From a checkpoint of a small transformer trained on Wikipedia.
Training: a variant of Muon for these matrices, 13440 steps.
MLP neurons of a small language model. Each row is named by its layer, matrix (down: output weights) and neuron, and shows model dimensions 165-228. Each number is 50 + 15 x the weight over its row's rms, rounded and kept within 0 to 99.
A block is one neuron, or neurons of one layer that tend to fire together. After each block is what it responds to, as a language model described it from the Wikipedia text at the highest values.

L3.down61:55 56 62 63 52 40 40 47 67 49 27 52 70 33 28 31 44 21 43 51 23 33 45 61 84 49 48 55 49 44 59 46 72 71 17 36 43 40 48 54 30 51 44 28 73 35 46 47 50 48 68 46 63 63 44 44 31 74 62 58 39 65 64 31
Initial W/Z/S letters. Single capital letters, mostly W, plus S and Z, that begin a word right after a hyphen, parenthesis or line start, as in Davis-Woodhall, (Wight), RZA.

L3.down354:58 56 62 39 39 75 38 57 51 34 59 56 26 39 41 65 40 57 35 64 63 52 40 41 43 55 54 34 76 68 38 61 37 66 55 31 24 69 36 61 60 49 63 59 57 41 46 84 28 56 53 35 69 65 49 39 46 71 55 56 35 50 46 33
Descriptive adjective predicates. Fires on plain descriptive adjectives, often predicates in species or climate descriptions, like red, small, warm, wet; weaker on positional words like northern.

L8.down147:31 49 28 73 38 38 71 54 67 57 28 38 42 39 44 41 55 65 60 66 39 49 50 44 51 36 45 54 54 39 65 51 63 64 74 30 40 56 44 46 45 57 51 29 47 81 22 75 55 57 58 49 60 57 26 34 45 75 35 35 66 57 29 36
L8.down391:51 27 47 58 45 49 19 41 47 55 59 56 65 48 58 41 66 96 57 50 53 34 55 32 53 41 42 59 29 51 50 55 25 45 53 67 48 44 77 29 54 65 44 34 72 34 46 77 46 43 39 25 58 59 59 55 43 74 57 60 56 19 59 58
L8.down1170:39 41 49 48 50 28 69 59 36 63 39 24 52 57 27 37 45 60 41 60 64 56 66 61 47 47 68 43 27 46 49 69 58 28 68 43 34 74 46 55 44 63 61 60 88 43 49 46 55 54 99 71 66 36 69 38 50 61 55 47 46 63 41 59
L8.down1261:36 63 48 39 54 23 70 40 67 41 44 49 30 42 55 68 71 21 26 60 47 79 64 36 44 49 39 27 63 36 68 38 49 28 70 25 40 47 32 59 67 83 41 27 49 34 51 09 29 40 39 75 64 45 48 56 51 63 65 59 51 51 48 41
Word-initial name fragments. Single capital letters or short consonant clusters (W, J, Sh, Ch) that start a split word, mostly names: middle initials like J. or W., rivers Wear and Wye, Shovel.

L10.down32:46 61 61 36 54 54 31 56 42 43 40 52 49 63 38 57 52 42 59 45 24 57 50 78 24 45 52 62 26 39 46 32 60 30 66 62 42 65 32 43 36 46 72 59 52 40 63 28 89 58 52 48 54 69 83 37 71 51 52 44 60 68 60 59
L10.down67:63 32 26 51 30 60 30 38 56 72 60 67 75 54 37 78 38 50 51 86 59 76 45 51 38 43 37 41 28 67 43 41 51 52 48 43 62 48 38 30 65 64 43 34 38 50 70 55 56 36 32 61 27 36 61 74 45 57 32 43 65 47 38 42
L10.down142:58 50 70 59 17 42 44 45 67 77 50 48 64 35 17 52 48 67 54 54 53 29 50 28 48 39 62 42 51 57 32 43 46 50 49 71 44 38 32 74 55 76 28 38 39 52 48 54 73 41 74 55 23 16 73 56 59 46 51 24 48 33 49 29
L10.down258:44 48 04 50 44 62 46 49 45 52 32 74 74 55 28 60 53 58 53 72 34 47 61 38 41 58 65 53 70 63 28 24 36 58 47 55 54 41 42 48 54 41 68 59 57 57 42 49 55 46 56 34 26 39 43 66 64 46 66 60 46 43 41 41
L10.down344:67 52 66 25 41 56 48 58 56 61 56 43 47 55 85 62 46 14 37 42 60 44 58 44 27 56 71 36 57 47 70 70 63 38 46 63 44 38 30 48 41 36 68 56 70 51 32 65 63 40 49 61 41 51 37 57 33 59 54 21 45 45 63 40
L10.down375:25 62 47 37 47 57 33 57 44 54 42 65 52 72 56 36 87 48 45 25 26 57 37 31 46 54 53 43 66 49 51 35 51 14 35 82 67 35 57 65 69 29 55 60 74 40 49 53 54 45 41 35 28 86 67 64 77 50 67 68 48 46 31 30
L10.down690:51 36 72 39 58 45 40 46 46 52 57 29 09 48 48 57 49 83 39 74 62 41 38 81 34 53 54 28 09 24 58 54 66 43 57 35 48 66 66 36 28 66 41 37 54 15 44 48 44 39 23 40 66 68 50 58 33 59 14 31 27 62 65 49
L10.down780:37 45 29 57 45 36 43 67 31 57 45 42 61 27 41 53 47 59 57 56 40 43 59 45 47 44 39 41 51 15 50 45 52 52 40 07 40 41 17 46 38 36 31 61 82 47 57 71 48 54 63 57 44 57 63 78 46 35 32 84 45 45 52 76
L10.down816:45 39 66 61 46 63 53 54 85 49 64 53 52 51 35 56 67 08 65 21 62 50 47 37 28 66 36 45 24 30 64 55 40 39 41 74 59 40 42 46 25 40 47 53 27 34 39 59 69 77 48 51 58 50 19 42 23 51 78 48 41 46 39 53
L10.down904:82 36 56 51 52 51 56 77 61 57 57 49 45 57 19 47 43 79 35 59 58 35 66 27 39 57 47 29 34 37 57 26 42 50 58 58 21 54 42 55 19 53 58 24 27 49 33 48 32 63 57 41 55 21 31 26 53 57 73 66 38 57 40 13
L10.down912:67 59 54 49 21 68 60 74 64 60 30 72 54 58 47 45 40 35 62 38 50 49 44 40 34 43 66 62 40 75 61 18 42 54 24 61 66 37 28 51 52 31 49 74 57 46 66 42 74 56 58 67 47 54 54 64 29 66 49 45 69 39 33 61
L10.down992:25 76 39 62 33 41 61 52 50 34 14 36 28 39 62 49 37 61 20 47 58 55 61 27 63 62 45 52 50 63 34 66 48 69 46 52 47 58 82 28 41 37 03 64 78 47 50 50 49 38 71 56 52 53 43 36 54 62 38 36 32 45 57 70
L10.down1091:53 57 62 41 36 48 35 74 65 34 37 53 46 45 56 61 61 52 65 06 56 51 35 32 42 50 41 20 53 47 36 86 22 55 34 48 20 60 35 56 68 97 77 70 69 62 32 44 73 39 43 21 42 15 38 68 62 11 82 76 17 39 33 47
L10.down1126:52 68 47 43 54 38 81 62 20 39 36 40 61 23 57 73 46 45 75 31 34 48 26 59 42 28 37 50 45 66 52 63 44 53 63 43 52 69 53 46 97 33 45 55 52 48 43 68 73 37 20 68 75 46 59 46 63 62 28 44 56 53 26 62
L10.down1197:61 68 60 58 60 42 58 44 75 53 19 36 67 39 63 61 35 47 45 60 66 60 50 28 74 45 46 57 53 44 46 28 49 37 33 42 61 38 59 43 39 51 77 50 45 35 24 65 42 34 47 55 49 57 42 45 86 40 58 66 44 57 36 25
L10.down1726:36 53 49 41 47 56 45 30 72 41 63 25 14 35 40 60 47 68 69 49 65 56 37 51 40 37 45 69 61 32 67 68 52 43 51 67 37 59 35 51 63 68 31 47 49 61 15 58 42 42 63 56 51 60 22 53 41 43 76 55 00 72 47 42
Next digit predicts 8. Digits, spaces and separators inside numbers where the next digit is likely 8, as in ISBN "97|8", longitudes "°N 8|8", and years "16|78".

L8.down1428:61 65 52 48 46 72 51 61 44 50 52 51 35 58 41 74 58 31 51 54 29 54 27 70 40 58 39 54 44 60 42 57 61 75 21 62 64 36 58 48 09 78 66 44 61 64 63 73 20 78 70 49 48 46 49 50 36 62 81 44 71 21 51 73
L8.down1615:46 53 41 16 45 21 46 77 46 64 47 59 69 49 53 31 36 93 58 59 40 61 79 72 77 19 50 70 55 61 32 32 58 52 48 47 54 48 44 39 51 43 57 67 33 48 60 61 43 64 46 32 41 11 63 42 42 48 62 77 86 60 28 85
L8.down1664:83 54 59 82 69 56 59 64 29 51 30 46 64 30 49 40 68 55 51 51 50 37 58 47 49 32 51 50 43 42 29 32 46 52 49 35 45 53 16 24 70 33 64 61 63 43 74 64 26 40 47 53 74 78 81 65 42 36 89 46 47 56 54 79
L8.down1703:19 61 57 36 41 56 42 59 79 49 49 24 51 54 47 44 45 49 49 52 36 51 51 47 22 34 53 34 56 69 33 67 73 49 37 42 34 40 54 72 73 47 61 42 54 64 57 51 66 62 65 76 32 64 37 49 15 27 72 48 49 67 44 43
Before a 5/6/7 digit. Digits, spaces, opening parentheses or dashes in numbers, table cells, coordinates, years and measurements, just before a 6, 5 or 7 (e.g. 19|9|6, (|46 ft).

L3.down369:59 55 58 45 44 48 58 60 23 54 52 64 59 60 62 41 78 53 53 47 41 55 62 60 69 68 60 56 53 32 73 40 59 55 31 41 47 39 50 42 47 18 31 66 50 58 49 51 46 42 63 32 38 49 39 54 48 32 59 37 49 39 72 33
Mid-year digits in dates. Inner digits of four-digit years split into pieces, mainly the decade digit as in 19|9|2 or 20|1|7, sometimes digits and units inside measurements like ft or mph.

L8.down155:61 76 80 51 33 47 49 39 54 19 47 68 61 66 71 36 49 51 33 55 52 39 54 44 31 45 71 52 65 56 67 57 45 66 35 69 71 37 40 46 38 61 58 33 21 32 48 39 43 36 54 51 42 27 43 79 86 58 26 50 53 55 53 77
L8.down581:31 45 53 48 26 47 67 60 63 44 19 19 37 36 53 61 72 62 49 73 62 52 51 40 44 57 49 21 50 47 35 58 44 29 36 52 38 55 41 64 62 51 46 50 34 58 39 66 42 64 52 24 46 50 54 62 39 55 71 44 50 63 33 25
L8.down1169:48 66 63 51 52 47 45 47 50 20 28 51 68 58 61 49 69 38 47 27 51 53 26 47 62 64 61 65 36 66 24 35 21 47 50 66 45 83 56 59 50 27 38 46 45 44 38 61 34 59 18 45 24 17 28 36 46 47 47 74 41 45 69 57
L8.down1316:37 74 50 47 61 58 50 47 60 53 13 40 15 63 51 45 63 51 33 46 71 59 62 42 73 55 57 85 63 69 37 50 62 59 47 53 54 63 33 58 39 36 45 52 48 54 39 48 57 61 47 64 40 45 33 40 62 48 44 57 35 23 61 48
Mid-number digit positions. Leading or middle digits of multi-digit numbers, and spaces right before numbers, in dates, tables, coordinates, scores, e.g. 1|9|88, 20|1|9, 4|0|7.

L10.down500:45 84 41 51 33 28 27 72 64 65 31 43 65 46 67 52 62 50 50 45 73 43 49 27 51 28 32 53 48 47 36 40 82 29 43 47 53 41 62 52 44 71 34 37 55 38 33 81 74 59 62 55 60 70 41 55 72 55 76 35 66 33 40 57
L10.down518:39 47 65 63 50 34 63 60 50 53 70 64 31 45 79 52 69 50 53 10 61 26 37 33 47 56 38 58 77 49 47 38 35 35 65 54 46 37 49 42 57 66 55 69 44 45 52 42 31 44 42 53 28 52 43 54 47 23 57 29 23 60 38 61
L10.down559:58 27 55 73 45 76 43 59 56 47 50 64 22 59 89 35 30 65 68 58 67 50 44 46 38 71 78 35 50 34 50 18 43 38 52 19 65 49 38 50 58 35 56 24 36 45 45 39 62 39 65 44 53 63 58 05 42 46 65 32 49 38 52 55
L10.down696:61 48 47 83 35 32 59 54 63 46 60 51 59 37 37 26 28 53 67 63 58 29 58 66 45 75 76 67 43 52 38 56 43 45 34 22 54 59 18 44 64 72 55 66 45 63 31 62 63 69 48 45 30 46 37 33 36 57 34 57 65 44 66 21
L10.down710:53 60 27 41 48 33 61 57 51 37 56 31 53 48 61 69 66 38 68 46 44 34 16 34 42 59 58 31 73 54 47 63 61 40 26 63 63 71 33 66 71 49 47 46 51 26 27 77 42 45 75 58 26 35 61 63 39 49 57 55 56 62 42 29
L10.down711:73 64 46 32 41 50 58 62 70 38 29 51 36 62 54 50 28 00 45 40 54 48 37 29 51 54 53 41 68 99 65 65 48 55 39 55 29 63 83 42 49 58 50 33 67 45 58 41 70 80 45 74 56 61 51 65 89 63 33 30 53 37 30 39
L10.down744:81 21 58 52 41 20 47 37 60 60 54 61 67 43 63 62 27 30 38 36 57 58 44 22 47 40 53 69 54 57 65 46 44 53 62 40 64 52 54 35 58 74 55 45 41 18 50 52 47 42 43 50 56 78 55 38 43 33 71 24 27 53 70 53
L10.down893:52 57 31 71 71 39 37 68 63 59 62 72 37 46 27 56 64 62 45 31 44 60 58 50 57 70 44 62 57 43 61 47 41 44 43 54 54 48 37 47 64 44 58 41 77 53 42 74 43 55 37 37 61 39 25 61 53 26 22 35 39 50 56 40
L10.down930:49 12 41 38 46 55 21 63 41 62 61 80 56 35 36 57 69 53 51 59 57 58 17 56 50 45 48 61 57 40 47 52 57 49 49 58 52 53 38 78 47 41 65 41 69 72 00 63 50 37 58 51 46 30 58 58 32 61 89 43 31 18 69 43
L10.down1022:48 63 23 46 46 53 40 61 58 64 58 62 36 67 51 54 45 43 39 57 50 45 51 42 29 51 54 78 50 60 27 40 49 68 37 36 22 44 59 66 26 45 19 49 15 55 49 41 64 41 66 25 53 64 04 56 62 56 58 54 48 52 61 19
L10.down1026:47 44 70 52 63 58 56 66 68 41 60 48 74 64 60 30 44 58 52 38 31 55 22 67 32 35 66 46 52 51 35 64 43 10 54 18 54 65 57 44 38 41 49 36 51 78 65 67 54 47 80 39 70 45 73 35 63 48 77 54 35 73 40 40
L10.down1211:67 27 46 50 46 28 62 48 53 55 79 64 60 71 51 55 38 61 50 34 18 11 55 44 35 51 70 37 44 75 74 54 77 37 53 35 55 29 44 50 53 28 45 73 19 59 62 43 53 61 81 55 69 33 59 64 62 57 35 35 23 65 82 36
L10.down1373:48 46 57 34 35 22 28 64 51 44 52 19 86 71 61 72 59 46 50 38 61 62 43 64 40 61 44 69 55 44 50 62 56 30 60 38 65 23 43 26 65 37 53 50 13 49 62 51 42 36 38 28 81 64 43 52 58 58 41 40 53 37 36 36
L10.down1474:60 58 68 69 32 50 47 60 62 49 57 39 32 53 24 52 53 68 62 59 32 64 61 41 45 51 40 82 45 29 55 37 82 51 51 48 48 22 45 43 72 32 46 59 47 53 44 75 63 57 51 79 48 57 59 60 50 50 57 49 54 65 50 20
L10.down1556:47 26 54 51 17 29 44 50 41 58 36 60 49 64 42 41 52 32 71 12 48 63 42 74 39 34 48 68 22 54 56 26 53 44 60 34 45 43 59 55 61 31 45 69 47 36 59 59 51 51 52 21 27 36 33 42 61 42 27 66 68 41 62 31
L10.down1731:74 16 37 60 27 43 41 53 30 63 36 75 58 54 31 48 43 55 61 70 29 69 61 25 47 52 46 46 51 58 49 49 54 43 60 50 57 61 47 75 49 50 54 42 43 39 46 56 36 36 37 45 67 66 31 61 47 74 51 00 44 56 67 55
Inside geographic and institutional terms. Middle or final word pieces and modifiers inside multiword names and terms, mostly in geography, nature and government text: Cauc-asus, Rest-oration, natural gas.

L3.down411:50 52 38 62 38 42 54 59 37 33 67 51 78 22 53 69 78 71 63 44 52 63 35 58 54 24 62 45 43 55 38 45 49 66 54 61 69 29 56 46 55 69 37 52 32 67 62 56 40 30 80 64 50 56 48 56 62 68 69 34 34 71 42 26
Decimal coordinate points. Mainly the decimal point in decimal-degree coordinates after a DMS form (46.61, 55.746891), plus scattered word pieces after hyphens, quotes or parentheses (Rutland-area, "caravan", (1-3)).

L10.down117:50 54 55 33 29 36 58 22 65 42 50 47 42 70 34 39 85 57 51 43 52 42 44 84 71 63 72 68 40 48 65 43 62 49 70 53 56 54 27 59 68 67 71 52 48 52 36 61 51 56 44 45 35 36 42 35 60 64 66 44 53 38 42 37
L10.down202:68 39 32 50 52 64 77 76 54 53 48 36 32 42 50 50 52 57 43 75 69 53 40 71 56 56 62 49 50 43 78 37 77 55 48 62 47 48 09 34 73 52 83 77 48 56 69 19 40 65 50 62 30 61 55 47 31 71 43 40 49 44 45 30
L10.down322:45 40 34 37 50 49 50 41 66 83 26 77 76 28 17 44 57 70 61 32 35 66 66 52 47 18 49 61 59 45 47 56 56 46 54 35 63 70 40 77 63 60 60 30 32 45 40 76 27 68 51 32 48 45 32 64 69 57 33 41 57 36 47 64
L10.down363:21 64 41 63 53 26 60 84 36 49 48 69 42 36 46 68 72 47 62 50 36 30 66 59 40 51 26 53 63 43 49 58 51 43 46 43 53 38 31 85 60 56 60 52 70 76 59 45 50 55 33 36 47 35 48 58 33 61 61 91 67 37 54 44
L10.down390:49 57 37 45 15 75 29 49 39 55 30 51 47 47 54 40 36 60 66 39 37 32 33 26 56 42 22 56 69 52 61 38 69 82 67 42 73 55 41 42 52 42 38 33 46 57 68 45 50 36 58 52 75 25 62 66 67 73 45 41 45 54 63 63
L10.down427:53 66 52 59 48 47 32 78 46 62 67 31 43 35 76 37 61 66 51 68 55 56 50 52 36 56 42 78 44 55 30 57 30 78 51 63 75 35 31 54 32 72 72 16 52 56 48 47 67 55 75 42 36 43 52 63 36 52 56 35 41 52 50 53
L10.down510:48 51 38 63 44 64 78 55 51 57 70 59 36 52 47 52 25 77 51 59 37 47 79 58 48 79 69 41 59 37 21 51 36 51 50 43 62 48 30 56 26 48 65 52 66 36 56 30 76 40 51 49 58 56 40 45 63 70 47 54 26 31 54 56
L10.down614:39 48 67 68 48 47 58 72 64 49 28 49 46 49 14 60 41 62 39 30 21 63 71 48 20 45 34 41 66 39 34 20 42 55 44 63 65 47 36 71 47 46 24 46 48 42 47 70 65 30 35 51 45 76 71 47 52 81 24 67 40 29 69 15
L10.down947:59 47 59 64 66 49 42 60 30 13 42 48 59 58 62 49 18 58 46 48 66 78 84 27 42 60 38 41 62 43 50 47 62 57 72 50 40 42 46 26 67 54 33 58 52 37 08 55 34 72 78 39 68 76 61 51 46 41 60 59 22 20 63 38
L10.down948:45 41 35 52 27 41 90 50 58 54 54 67 57 43 33 56 54 69 77 46 47 69 64 37 59 44 59 45 37 75 42 99 32 65 43 49 78 56 47 49 59 46 47 38 49 37 57 58 54 78 29 60 47 53 49 57 32 54 58 77 38 42 62 36
L10.down1010:53 48 45 55 54 61 68 69 62 38 66 53 35 55 84 63 38 31 33 16 54 34 50 47 18 54 55 58 34 30 15 63 60 76 68 37 35 75 34 66 30 70 54 47 38 18 35 53 24 40 57 75 47 38 56 47 58 34 65 33 60 54 59 36
L10.down1048:29 59 21 78 71 46 57 48 57 31 16 72 55 28 50 45 46 79 49 58 70 40 73 52 67 36 37 45 68 64 56 65 31 71 71 68 32 52 74 55 19 48 76 34 67 48 37 58 49 54 44 64 21 19 48 64 55 42 57 53 30 36 44 64
L10.down1249:09 38 73 46 37 31 54 32 76 74 73 39 63 47 48 54 33 46 51 51 58 44 61 41 56 48 24 65 48 59 34 72 73 52 59 65 53 66 58 51 85 64 42 42 72 48 46 32 43 51 23 31 99 53 34 72 48 62 58 30 67 44 50 32
L10.down1514:54 51 33 39 31 70 32 59 62 08 51 55 68 71 84 59 82 41 53 49 53 55 54 38 56 72 40 48 47 39 50 47 69 52 56 47 38 47 58 74 37 37 55 58 28 20 68 62 50 46 38 30 49 68 29 61 45 34 57 45 44 72 44 32
L10.down1523:58 46 12 61 59 57 47 48 56 64 17 62 58 36 59 74 27 48 74 51 73 55 54 52 30 33 48 41 49 48 27 56 65 43 20 81 59 36 29 49 61 38 31 41 51 70 41 58 38 46 58 57 45 47 55 54 70 37 52 80 52 50 46 01
L10.down1576:63 61 46 64 78 62 60 49 20 70 67 59 53 69 68 43 59 41 68 46 42 49 48 49 42 36 51 57 61 60 58 42 48 65 45 30 42 68 43 54 44 55 87 65 58 65 57 53 40 58 57 70 61 68 44 63 28 43 31 19 44 31 62 49
Mid-token in repeated names. Middle pieces of numbers and names that already appeared earlier in the text, such as digits in years (20-1-2), model codes (RD-1-080) and repeated proper nouns (Fre-ep-ort).